{
  "d_mlp": 768,
  "norm": "layernorm",
  "decay_shape": "linear",
  "seq_len": 512
}
MLP neurons of a small language model. Each row is named by its layer, matrix (gate and up: input weights) and neuron, and shows model dimensions 0-169. Each number is 128 + 32 x the weight over its row's rms, rounded and kept within 0 to 255. Numbers have three digits each. A neuron's up and down rows have the sign that makes its largest values positive.
A block is one neuron, or neurons of one layer that tend to fire together. After each block is what it responds to, as a language model described it from the Wikipedia text at the highest values.

L4.gate61:164128086134149090058137116105125102133139125079159151144132117143110142157114135145150181122154170135128099142061114080085094141103140146173124163141123141119097131065074203153160145159138073110130135081062165126078140146127087127095147117138161088122113151111111121160141131138180115140074101087104130082064197082123113145090136144190154135075186078110139127150091097127161105086132111157085195104111053155114134103079078156155065186080155155066183074134096107066097152139176168161133194140125180155137199116
L4.up61:166133143131142126057165110134135111132121116121084148149100112168145137110119115157154200190152174145118106091109120119099133152140123096178101133161141108089071116073133210155191130175114133151132120128078100113098158121150117132103098137141117116118124140131158068147094187124171104171075069119096116108010172052158123179063127123170099134106177094122169110152137089132106065120128130141135117131111066111115145039086095110127098154074121105128175086136099128105072165139156136170145157140170132154136139113
Foreign name fragments

L2.gate51:161085109125137112094118076191113146171157134094088195112111128101112107183121122103140036118203087127142143129136170148129118090114113177116175076132100155089117130139099134091149110147123155072113068121170186158148130118158134114138147120107151131130108125132107112101089093148134123139104143170107159101167077091123119104105113111134137137125101123138091100115145142092073120116154090151132124055167081161144137165163106115151091142131148143165144134152138103124071168101183173137105111146078112086174155099
L2.up51:097104067111113166048134148138126058104163127161090173133208078143149055147089151095197057163136125138139152094179053160137149147145096109117066111158068097115100136164094137092117142193082149133128124070179138128116151067127106171094198099126137104172127137170074106121116132179130137125145172149116148148115164086068151050101167110099130123119088151182112157130151177118124125101082136142189110181134123061136105136133112123146115165116131145104122120133087070173111136122169152098147118077165139143182177111
L2.gate189:140150113099104111124129123109108129170112177092162188109155149130091104184127127159124096130143135141111118089078104111133150126075146141130169124120108062102121138121111130107116054124121067139147022062166175158184151135168126138135129123133135140143132104102076151127114078110119092133091172145096159155161131127115143157060108116106171087081117134109107131154108112099148111069161123131136161129097162164121085124087109138136093154161129139154120149154112104090074187146094196150146130110150123110166084111
L2.up189:167142083085132144112118103126048088199110151112111158157130122131113127157127182130135204079088168168143167107099102124155195070144148153124116106131069102116164105159142191107171111054098097090156103095125145137149145100148165160180093146133072145122114110166126117160109139105121137181156128168125137119169127110110133119103161119147116104100123126130101091065167104105140080160145156089122148158142158106109156142128098156153082184088094185145109203115056137095138129137128156085165139094078112141154148142
L2.gate212:195088093120106099172103163143135122184155148094166137076153133146091103136163089131094081135117106118133125106113099129111155102135111126139104130114130143151119137138149128105053144136138064058193127103152140157151132175154091109101137081073151105153124103160105155141130071107158112150144113102150175097152112154157115138162114148139153137138126098143080113120135172207173137169146133117085148123146109153107176081143164102161178110093134084152124173093121131062121157099117159054114148091107159115165134150
L2.up212:156055137097119126112101148150178161142120136140153118093147123137127163091169054141129087110148070107146108136141097183115120124154164131138121115124126131169121154106172111114019129090077050096163160127146099127205088161108123119101133128132135097174137140187137136126123096116179099157128135118181145137107105153141115116122110135164137178119143107117085105120139157171138109160141127110145131108137163148097147098143142132132185122121102097156111174094116141061149065083093149075125161090120165101121120141
L2.gate230:123125096094160109106115115136117110167114237136179198077155162066145138145100128108131133150155064094139121130129121130156151139107146210074172110106147124129150124165116143138060140149151134106235049131102153106177114077126193092066139119144131106217107153147030076083135107141127123118139111157147162119212097177127173127146131214122098123114092103138121115153107101073049135131108100163151114115120141156148149123117111085123118180140166165119098134157160141121117155088140140153111097113113083112131148098
L2.up230:130167147122142137089079121124093098146164159181121168109068135162106082131059140131175161108087123128131109112141103161152142142089067153150089143146070080125133167154083106105122157157122139093161116112142161141146069126122154146082149071135109101137101136162144065124121104186151129158143113168108156140164135075095186058143206105138103155166166129140105123140168165119103077129126140149137045151070098113155131143108094123130177198059145195122117157136097113137129163129155125087136141139124110111099188120
L2.gate242:165193146145135109152106132149113058161137116137141194148176094110124101113081091193104139158120121131151121149113108209154104093129117146134116104081165124121102091135115147139083194152150169116119095077128142114097160119164099128125115100110126148187084154098046052127102156128127096070146138121154161102183110142143092129129173180142155139093081152124168109125087134159127096150138135101100173161138125195135173126108157148092133146123126139124122116127098178124116168161097077221096186098152175089110140111
L2.up242:159188103155168110108105121142117105178125117103164176139153106157139137134108068150112130166135089159135122149115115210106131098172129151105078094131141081126124049144142146178112204133117173133166106126113142092143136116160104115122100127103103164153087156126110088122102188073144114092113165109153134125217151165167064148106151179129158107174118149149147156069099162142097097163119128068148158155117137141119164177094205163163100153101108131119117143110095106193133170092137090179121119099201156145172174116
L2.gate279:083096076109153088113115095181136153158136138142083137089179166147122193156138097094199119064180133116135132078053090156158112085061190157180120142123147100128141147111157113091085057113079099035116151131164125184113136134118111153122203135120165135164125156138174096144114095124124127089143166163124122128139144093105109135117145149142134160160086092117106101158155107150138102158157125180121198119099136143107141136103088076105123169139100153100094068141154156088142075191155177211144158073093169051095097118
L2.up279:145093145158142123125071114116144111145164139122152165129152109195134187147135123140193169067157085064138140107082191116175118092103169081134139174141117118113141129113136109064119104113118148046139209147196114139110152126113052152095152074165176105134159119098119124182083146104180093109147119117071158116126131079079140096078172141112089199134146140131138095096135126135148069186146166138124181152135188132146153138064111192097129187174117101129128079106141141061157096197106170162140115095074183123136120135
L2.gate521:135079057112172098108102123122067155155106142079144201101168130163137132151103073111139113144184115163141128074093135126135130140100171155143089146111094155097131134167141134071075101084101078049127113139144130148147162163150085195090142077106190138143125115127045116166090094134092144166093178136152171132152091103103124149114059126200137078100139131112075136115099141131165140111169070096073181115034160157081118092139109155126140164137159103111072137177113174089117145093125153108069147115123125136161137138
L2.up521:139101085094118109121109117079096182174097175110121181120139149152136150116101073111183113155165131183165130075111143109098098149103171149098081171103110113082135144123118115099086143114128066103106089120144108101143158151145100169122160063127161141165089088189092089149073076153128106140089192128105106149149073089142130156097098120217092098103143162076133131104121097134140128120154079140089187137099219147079116114138099160138140127169158111150074099188097186102128159068124111096081153093177115125159135133
L2.gate548:143094129095098100124096115123125087163116134134179103153145142121098123127118076132113123094147136161148065135129109182100106136077119173135082084105132184156098148154113167092050176100092106087185089108185160177139093164114106124124132072112076155177114145170128131093148062155151108124140135150104170090121119078164125156129169158115139135143157141119115124136158162167185145166140149101102131107145154102120142136160129162122171122114133109129077141139093181045128148126125140082175158158166121097094101104
L2.up548:190067097090145119095107113128121093143129160086174115168135106124045105122068102119129155143096045122179091147133138190087101135132155151114100079127121125159092095140106161107068153146149119080173121144142127155168124143091080063100159092124116134148113116149083107141141100090157098157167134125180182135153119129189125140113194180137120130159132136137132091113138180162143085121179145116103125158144152142127155097131178148148139144119166077116144131139104175053133166083128127076149143144181115083115103087
Geographic place names

L4.gate656:121072154122117156073104106132117091131085182123148089169114152138135079120135122101150182111081097100124122105072107183141104084126109075113103134184113096116171152119150145134130110164130101099148135159085102109156136122157109081126097182088120128111117125182135163100112169123204123166122126107105103154107142139110094151166127120112103126158115126157124106091097111217083109162093134139100123179093128175108156118124163126162189146128095108079106135093135162147115165131176110151095139110145092108127056117
L4.up656:072129168123102148181087117140200147191200076095146173182155148130146136120090134119125108105185100112107154133130132096130158199091182160087156098129122031097108089171081162140189134148151093175079137162155110128188119134117167139157136142068113105163061128099096105139133121159097193112130145131067127158141124104123114155140120128045141148052119134174140131105103113109151085075161099128094161080102146095072152157145110180170143118148122137130115161154163125110071057063162111167173104099158138102131103155
Purpose and time prepositions

L3.gate21:128115180065142125148067127149131141082137097163157058176145117128083139106103058113092117153126074166123108117188126158133159109143138128139071106134125073092102110056151143099094164094100145105136108112137110164203094158139097101122069094121130174134127077135124147169192116167117118185141092132167114119080112154139114170097144099082074108136152180090080050100209190122177102168174152128150145116138145170134183119096187129093212156110035057148131131080093128135121136088140177166087149134127099121104154166
L3.up21:119147119169141130189108077094182167093123159105168147146125104095147177125127151147138202068187090168102115145127127162107159130080131087132180149132123104090124080126153160145231121175108111180064120123080136125090093153142145099102165106108135137114140114145126126183152093193203137080182094108104103134092097118171126126099087134164106076101114149157050104119101173125168077132127114132063132130127166155153124098159122211128161123079076158123011119106100069049119136148126132094096159124137141074083108083
L3.gate135:158151105125145155127121102173082046174181130074108218115134084151135156181146121126114164160128174089146141129161129115106111101153125096071149124137120111162148169092118130119121133149155195162129150109087139153108099138157129200103156048073152112085139143158158084136115130113063155109176172178139129121147133125146124133120087100134097130143137089184121121150166111145149133112178105122109128082148176178157152154108040134129110112117145122069152142166133091138189206144126128109132126078089138121162085118
L3.up135:130157142176133161138123137162115032147137136102140191073130071156096174210115137136100110173127144122138190123168131103165130121106075093080128157154154133141175169073169132129139113188184179202120200068071141101110117134103116203114184100128155126109151166155172121159102124135097148067192095134151116133148165094100121110159100087134066151190133094161131078142162117103113136135158097107101113112136173174166140130131111082126075095089140090099163144131145093144193176100095148123138137096069111127200094141
L3.gate216:113120100163108180102139146158151113137162126166114096121105170107137170144159130117107171093176099093136172220110111137144100091060129192097115064131226148151062141152167173126198067160144148133145147156148120147169135112111127127151143149095139104166143203142193148134066130130147160089148139156152094090124066113048115127131095096087130093183094160118085124143165093065094180094091115145130165037165121084134130121112129146107098118083153131121116107148103135138178120076109131086163072168121145181104140146
L3.up216:115087087095150121092149110088091179180200163150123201105122111175203105219109127062142116120112047101118136168136111131096132070141122168089178142148152185144095161109144134112139146170168143152159142094148101175103139140133145117088170086088156127114097067128118139105131094159125142115160144135124131169124104105138107130102140157134094070123099134157150104030099101136199090130144117154087116120140156160118137094159124122200096118132166137098148089083137149133136148147117197124136148103135116125121114121
L3.gate364:179175092140190147099130041179056110084140077081131101119137082123139073155147082077077124151082161122095125126147129107157157088125089123144119080104134116139205117141156154108108089175155073105143109132117110116163139113132117166120133132156155114096112153146113157090136144121063178196131109125116130120116161147107092104182123170135215121144120139196092092125167107130168106067123157073173119146123068172150112154121194080141078163119146108144140131151160043105124116083179197122124114136095160146131094114
L3.up364:126157167178156097115142018119117132084155098093144084129135086143099113136174079116112132165135112114058170086180098069187125166134110095142104146154142148124178093126126149098172038168154099128135161147107081118149114097141103077136127095151151088098116125148093198154125124165094137152124105077130133147075141126086084126136132181098131160159119098153168086125179121104175075102161141099136128100122066129131122143141175143154074184104122135235160108190148104087135118086104175148138120132103167170153078112
L3.gate463:100086091178137085100104098137121196122138100097160151056122112085188144169160120184125071167118141111133146195131099128110106111117123166107150142162151103142140076090138109179116126151122103090146149154131094112142118118168090134121140137074124126075166100140181122136072114104136148126129145129079126153113161094093095107146122086059169131134112063190112146063119169117078133179111115108139129143080112125141122153120136106194088148115157097090134112103195143168180098080120151180153051123166126137061132075
L3.up463:065135123122187138159101109165142116173159138143137188109157160058161117100096137110139144121157113099143120186151133123103133137098136073126135145146177181123110080123192165110167112127215081140115125214135065104137053114117158127119113152066109159123109134141140115130119101120116135160141151128119151146127048104065113111182138174113137155123068063210138155136132148114151088085093134132125130111092102147122123104155115148093176105125095088063108126130128166126143115097131127158106105123128172116057115126
L3.gate560:109134125131163153095158059101057131160127108153163157080127132088140127201111146147125140156125136056131130168130136138159128107182088151123179186111045144116130191139131153126141139107182067143170141113154147171132131154144165148111153175067131149113118102145077101156128118148063105112170205146085154138156118184155167152130123124074101177129093136142102163212128132161116147104131122170124135119135043117096159143121150068190137157118111039072196115179154115112136103142124139104125156085089125159118097090
L3.up560:109167111136164160113137073144106126160129134081146184064134097083095152200124150147107134160156118086140156157189129116095129114187071153109127185164056119123127149135178143119177162164136064131189154080141088118149134117165119171163152179066181174098164090106090084138150118167076107128161157104130133155100204149128103121149103090086102176150077102136104135125130149152132115087088097157160104093182138104106129140157155132171094111086098055088163117154218107116173094086096120148146092076114123193188155089
L3.gate696:155107082135199087129111139118093010156093094113113129109152104102101147162137098147113092152128141117177118123158133083120132143149194184123167134106146173128134152157161131143094111085135164108159100103088146154125165155132171134084116098074137106118134127155109135144080158139136075176103171165124147061181091169141151137159165123135161149049138124129110148147178125143183155119141129127124142092122120162132172135165120129131113138136151156113127143156123136125131101143109113086136151134115149124132161131
L3.up696:146076090146185065125118180131100073132046092104152121071186080087127152138130081111092078192161122098175143156161172103129134108173167164114190137122131179157124161155149151153050106098134171111175110091103108140129181132124184128070153114077143093096148115143129129173095191101143113132100185142149142063172120133170119108132196103093137165076132116135104114108155114133173161132092106122148119088152169130129160161157168144114128133111137140144102147162118123110162099085110163139113115135086163122120144115
L3.gate747:125144075170081114166152133123161159158123120099178126157117143109152135079133140129129145098127151140122112153072132165149168131109093092108148163130140127140106130111119131092124119097096076089100115075212112145124067198051069187159188100088130164101171154126122150095151117135137104172188145140154054147091127104047085084083136046167140195072171158114093075128149158076132079141111120166104130091097084185128111084123158055096169080118137074095143166074106096107102177142127154067178104136126124170084198112
L3.up747:156164085131194170121129152117150157166167083125161190130139074144117128154169144153142161157182105141114132124103132183152154116170150084137149141091149113117124090154181116092168144114196114119093159135223093137123131134147111146151141116097128061132122171147138110171133158097127126164117111152116107118096094182136092146115109143107075100109100115099140092137139146107116089102141135084095114106130085142120176054118128108147120068117109077128116143191155087164133106144090120106138097188152116098128137137
Paragraph ends; governed prepositions

L2.gate8:117142172122134121165139104095116157076195105064174092115103128151146129124106109148178144207068165123198159115151149081130191165135113088177140144122136125148159149176070166136144110133086134089162180120131120084157066168140094090099146124175096097142093057122122085138208087084095077098056127067128090175138155174123144136138088158090102070142091115077122092163158084124160117071132123133154125117113164095109117123156151116166130153092099092110202163092186087130125138105069185143134165104151159122126132113
L2.up8:099057156125087110150142112166154124104121121132128089092113131106138139111106151155090152127114128171136137193121117095141094048171098065108067136145132101123156123155117153164171172122101102052133133217183131165101143131098177106133079133102131102126104151096150132144094142154148116175127152113148152144159121122121124190088109093109176098110081092130064191230093090136065074134138136094100131132150160102108190121140150117173145141099103149126116106093161145131142156143126145123122164173127141158078080121
L2.gate39:114133124157101143162064127139149111211116140104175125179134154151127138111110094201128158132154145106067107177162148107102083176105176109116128151116123089107110112118141115090146145090142121119165107159146165176134117105122189139191136133122089155077078126114138105139142182077217101094109212160127116060213142170189143157175154151116119090068106104129119180140116104126138135062148148158125186117113126195156131075093070160125136133163126109152101093136066185031122118159094095122124157104178061101166127112
L2.up39:131147130121147144122111131126158162158156132143103120161114113136134156141158104161161109148146134130069142134118150144067112102137136114152170164110134166125166083099115111121162133114160097174127156076142119100175145168114230104181119116128122196127107150183109207144175154141167110094152143094134131152197128172113132151080138135103125176126106153174100110055115137139172144109071152077129147146145144140136145129168154109140182123120087163119074125141114173142128052128109079117102113132155055125106145157
L2.gate143:112063139103113106109136054161150135155120078140164107186200145197193107061108103168135186148146143080160126146127154125142174108134066175105129105132123109135177153118166148140112131160125097184142130129114122150122121088179176121140124115108148196135156083158152115102159155139119154118103158082114177145170149190084076144157095143178110145121143139118093123165064129115151222094090170130145088138126121200124147129135082120141116202100125114098093154180131164111119079171165137132146155104128104095129137107
L2.up143:140160157130124181101110080174166090146140121098085168170152137113070123116123164094184168168177090101128162153123181123121132154111149125131177118148137117104085159098121146128153105155177121193152141147121153118132085156136123092108121199125077132160124119140127093182152099114070127168083173095077119090123116132123101143104099166172098154143114191144146121099075154145124143116168144179158158111135111134193146142138132202077136122124135087134205207161134092082163117112202087127146112160096144153077135093
L2.gate169:149056146156139116148128149043141161127161117132176132148119125133188139065073123130156131178113132126135129143172192098083200131200158079109139120141062101115146170122132145195120144128091078078135117107136084157093123166150157108064133086084063159122130094090116157135148085106113133143164124087139143170057112073144104119152135064171148143126103117104147188150117162169150152062159179113133156145079141146154102174122202148081151133146121136126140139120161051139129165155125155086135096136120128158156140158
L2.up169:146134077124173082109082097138129129058083170125121073140157079099165142125166179125142149096102175147116114127134133181100140127098050121088125138128100160117139088133168140112125087198153099117060110173143128149132185136172158122126144131116177150155119114164146087143089117138095131123120124102043088159126169124110074132171136116143106109132080151180132068126134094125078172161055156089155075177124131089130104107134146126167133140132135085099092131123159033130123161122193130161129122142183080154148124145
L2.gate260:117102153095101117148152127091146155143165073134145078112151191105133077124088128128180123209102147142102141106175155143116163126121140102129177171154109151070136044127115110099098144210162115175142191146135087133133199104142114117179126122144084133132096129104089136112162133169097152156123070093080135148128142106195118141107096113152116134116150139134115148173143172123090117146133099117111127130177159106137084088146176173119102159140135097165087115133198133103085134086111165145098143106088100109087050109
L2.up260:099119176128084129138112025152106140103101125123107147119193090078082132091149163141140125079169174154131123077145160051066194207096163115136244108138136051111137139131160109146172131162136076164109110155128132180106117116116165116057127091097057112108146097139143109119060115133128116153147066103113132161108102123165126177146163119164122070121092084149062165128140088093162090137156168118086171153170190164174156137156105184086157097092142155087082121088136146154141146104090177151116127185137082093065092118
L2.gate291:191166159162087085109132068113105115071068114050105148178152078141159077134167117126121073058113163139119098151137148070127145141126078139179092120125095094120141105141150102131127103096116100135056115150112102153124109120078134125115107143110040114125174115138130149135134124168098144112148087110105093129140164132075129118081122127216191065136114147123143145075119082088199136116062135084114141163111140153140126181111101139115055140121127202109174192148078138114146183113141157150079163152135156114137092149
L2.up291:176123182182202133118128101115187130080132185110113199109065164138082150167093156174169135125193162077083130130141148107160129157119169139121158090108102128149135117114129132092159143198146127098087192133114120144147127105123117114133127164138094126118124164143115206193090107107164154100071121158111157190155140121182177135156110089125130103175119154141187115167148099077063119084209130098129129115112157156112128040078180156113114106150061109145148094141169070097112128202116109060089071133137158181189093101
L2.gate324:098115127115134110139103125149214187106108071101175115140159150134203149121094096147106146061215166170141076091101124108156107168165114168135130132153166119130102080121154123180144143122110146091107040114166135158107109167165161088115097098102111155131125119179062105130098137150087133165126121133162113093100070146080109138114163151142129130135071147185130097153114121146172130133108090192148192109161135129155140089131140122131140130164132129186108120108052156056137095118132101157141131112087109111106143097
L2.up324:135112168085126122158140138110145148171131082140116083142120117180150152128127130160146132069211149164116121106108176139139130177166068133184136105166190097098116123133113117121154134073126119134089116114121160165098112141126165107151087135138104068137112116183064077200194103134073093120124129114134117141098092171067089105135147153079141103101129200143175110185137159147169116148128118129126127124133109098129065072130151123147155115132131188230155196134037216140093121126127042171128130130138097128140176169
L2.gate559:203089160130160175079159105064162168147198139129083106146101089187131146094145130219141172129132174160095123122128082132135075129170111146125137122122070143077095102144090121161153094149139129107093119102231108115139100072175149038127099065134107133169117119145109134140148170156102129091175139112084066115097126080161142150122158128156104066122082160094132122129176139138155137102137136137119174139125125160092114187116106134100131198098106158165116151160078185090066111153148149133112151121152164118121089147
L2.up559:162203149132121140159165110130073120115137177126155155090133132108122123133102075080121068097100114101063150073128168095072110120036093121148103157149144106118098090170108126147121125053089159077141141090108168120109122157130119113171147197140106109171083117106135129155104100117082077150083107146130116108164135200139198162092126185126122141118090160107153101142095178144183077146196078149078117142108132112117163129141090147121110053132134195140140138139149182118111150111114076143127123120125124148138158155
Preposition "for" after nouns

L3.gate91:216125093126124101145093166129075137146152142152180164119142125135113107136133154131177116111142137098176137113130080098093093135070102175105149105155105115130106146184128116149172134105193171124158128132160173153109152088163136135126086176119166095143136182145117153108108108111132141164073168100035193137172102126155125122143144124094123111042122086163132146117119163121113132040113109151149113117148152103126122174076058082121114106194118144109108073158066132155089140183102137134122051112200108107135153107
L3.up91:149108076115072129113105158143085142165165075138149155152159131147163090143132109112183080139124130122128140154125106075135139178068102127128132135116078112137177121092117140104175157084083137070183147157169146117098121131170113107177068149111129122110083139137132175128161158150123128157160091092121117110162146165137146120194123152118141133062129079147126112093127148127084101058151111132076124112115167097106145192098092119186140097171090125111117094117094125178109154184064169139151088151151079034087101076
L3.gate129:152195096107135042126045064126151106135131156092145139178110123053161068131185146176119124151101127091135099124148075134098175117098108155143127165116119076128129090108108113087111150123116114121176143180128123129115120148113070115128121134138133121121086116117144043187212102094161108110149111145123120133132142109080154109051190156189130161108133098080112101162138144148195128180121113135141137095146124139128030146103072163155141106135115139120151103046106105014111151161154134149154134102176152107144178079
L3.up129:121150073084119083145098156117157133133141096156136151122144097107170147172138080167097126116111175053167096180127171133122138108128128160131116109097135122120116089120164171190113166127140166164100103112170145115119167074190138100109131149159123137149128161089152147091100117124135167111112095130105112140157093147123104087141110120194134132122154178141155167186113100158175123103128120119197121094166167099146108160129138149154064106147108124055161109100123086114109098126175136200097099097105102125095151074
L3.gate191:149164072099089092032050140156120121165108152154088174114113124084112140153114120077164148145111146097149182191140106152138104128156159169064095135075094127161087090184107164117108161166128116106189130137205160158120122080115139136140154136103175138135124154122099140135147147128087158155127175150121186142188131178199114162168143125135159176073117128154140137199150133155178157153157135071087145152123200149092086157085162147099134118168153156092133104059134090123118164117145101157102089124117165084162159108
L3.up191:101157145082086124084072063105168178170169127187086106170066180084093160118134130130169110168121132113123155093103152139166152162160099122108085122109092090117129083176139107120116110135153133157145146123154155141088114121143073067160104166173114134123056156134136172122174164148109151118149117128139174167126147148200147116130101150104125165107179174088175102191146164140142105145154176109104108130148169089084075124087197140128178092140086091129169110081201131108091120107082138182129085107145109077125158116
L3.gate196:203201139158083089148117079102152155135167207084160139137134141106183093155131070157095129154100105162088119090102117109113191088136152151156166137125091102142069163128160136128089240124146124131164099133120148139081136147175106156138127097130167131152130119020118106104122151123179145159066156107085180092152116106155109126159133083148138138101106118112157157143170098138140150083160116135104109121153138143117101168082113206129098120175153114143110115098135174125061152129151158166137121150133149084102169105
L3.up196:131178155111115110135125065110166161073178158119149079167097104090221104116160068148131122169109109183093114086119111154118232111133107105121168116128092091099078106117192135153116196118175126095166126127089131118090148144214107102157117142192118105133086136089149099066129179156160162168108098127121159152126173120119120090144101104136093122132185117086169146107193098109095113108112167078090127127130150118113095168070130177163117135151112107151078133129149180140049126134099140163173124157161106083094149103
L3.gate325:094148095146137104140130158129119131158124141134186129154173111141137103166148094123117141075141125083158140088111185104121131116099131175179095109083137108157111148114172168176114130131203138125110115123137163165117211111155123123100148147121095147115164173126124089107121143103181123061065162128080122146139111152039104124111062147123158154123128118154128147147099074138124112152106107131118140154194107079180092184043161101117065135098161208111115069131163102076094194128101135173137112096152086150100191143
L3.up325:121120126104140117108111121116154144144146138173165124149166094129140078115173056088114123101174130127161092105125172181113164157083082139139051103050099133105133143093101159104127153141146091093151169121184160088057180102171106068107136163139083087175123176109151133092148141155152108056083128108106084140146138130069142109136123155184147155117152157096068108200144102172120108152081093111079121138154179071124061180075177116128126106063096155110114071115156155023094143136085135173178122110135119141094157139
L3.gate352:125097150088042112035093098172121132089127149147134065165078113146121142122097088139114159115132181117140121110098087100124151127126152124084159087139108120147154153131082071122101114095088149108090092113180125157134162173141116106119121107102100089133143148149058194139145113145155140166119130113127136130122172114134161141132160127121138148160144105110118126127172165150135123133134126144136150156125129098116136178127132151128159141121124131140128117170154093114108092163130145155136183125137143094106134085
L3.up352:117179161127105154123081154169130117156159155126164196146108156152123120151155135119099105184107181128111127176163099122114120132168144135171119110145081166093145104164124115080117101126129140195156140091216101087084116086131144138105171166131198139172128170070148105131078113114142183154092102104134188125177125159122129093179137116089131132185054085117028191148148135133170144041128153155135143094147163234095186120163119142116083116179128158063069135122126149131141158121094143095136089125159173131127161127
L3.gate356:128146150124107090075119115116147117198123110095100156118105117124138169174143144157083146123110171139070106158181090148156113117161146137131150154054100114185118136093076151116097152124170161072128065107230096191089150136143173115133136104093098151102144164102082164118119131075163180106115133141138149105131137195095141133133097146104147145099132089139142181223110115146164130121116141133088034118159161135151101152079132173166120140122136162076105126126136107111113139134131128160093148136123137098119200050
L3.up356:134144144105160146107075094093145124145162062108092089201077102118148155140161128164137186104079169114089096117121097119166151119140070137126088172098098080146128110105105122158168099159126159100109114140173102132133141178149129082110140104130130080094135117108121159111165120124179129123117114169128122129121163130114121127105120142156131127091147111114175149151150116144184129099116171150097097108146135075132086160052156135170158115139067113101155160097090128045095125137143133164145139139150175136063171055
L3.gate410:126142119095068147104166118207143123170134138108111145143129110122199108153177161097072095125224131087188153087120079141192152093103081129126130110121157120111129163108148202153149189186192111113171111139099124085157163070149134130097130095134125091105123120035141109145071139119109097165164133147106124133088120123150117132140102179110124106151146088123159153158114143131146202135108106176131151116139064129143107160149124119100121152128124145103159144077122085163129201118110100206101148064150132099145083166
L3.up410:099114128033112149129118132120128095181130153134109144161106107102165144131156128148122094135179160147075104152111092062161129141105122174145103143160085102143091149111164174082119120153137096092149142094160213146130072174121085126175154091137096122111129131049086139113140070140158140130219140192163128146081181133132104110142112127089163111124129157094123128202141120158206160141169151102153104098126090128132077141173132133104123126147112111117105087090136136105097205133119147187119137059184116095062100145
Chinese name syllables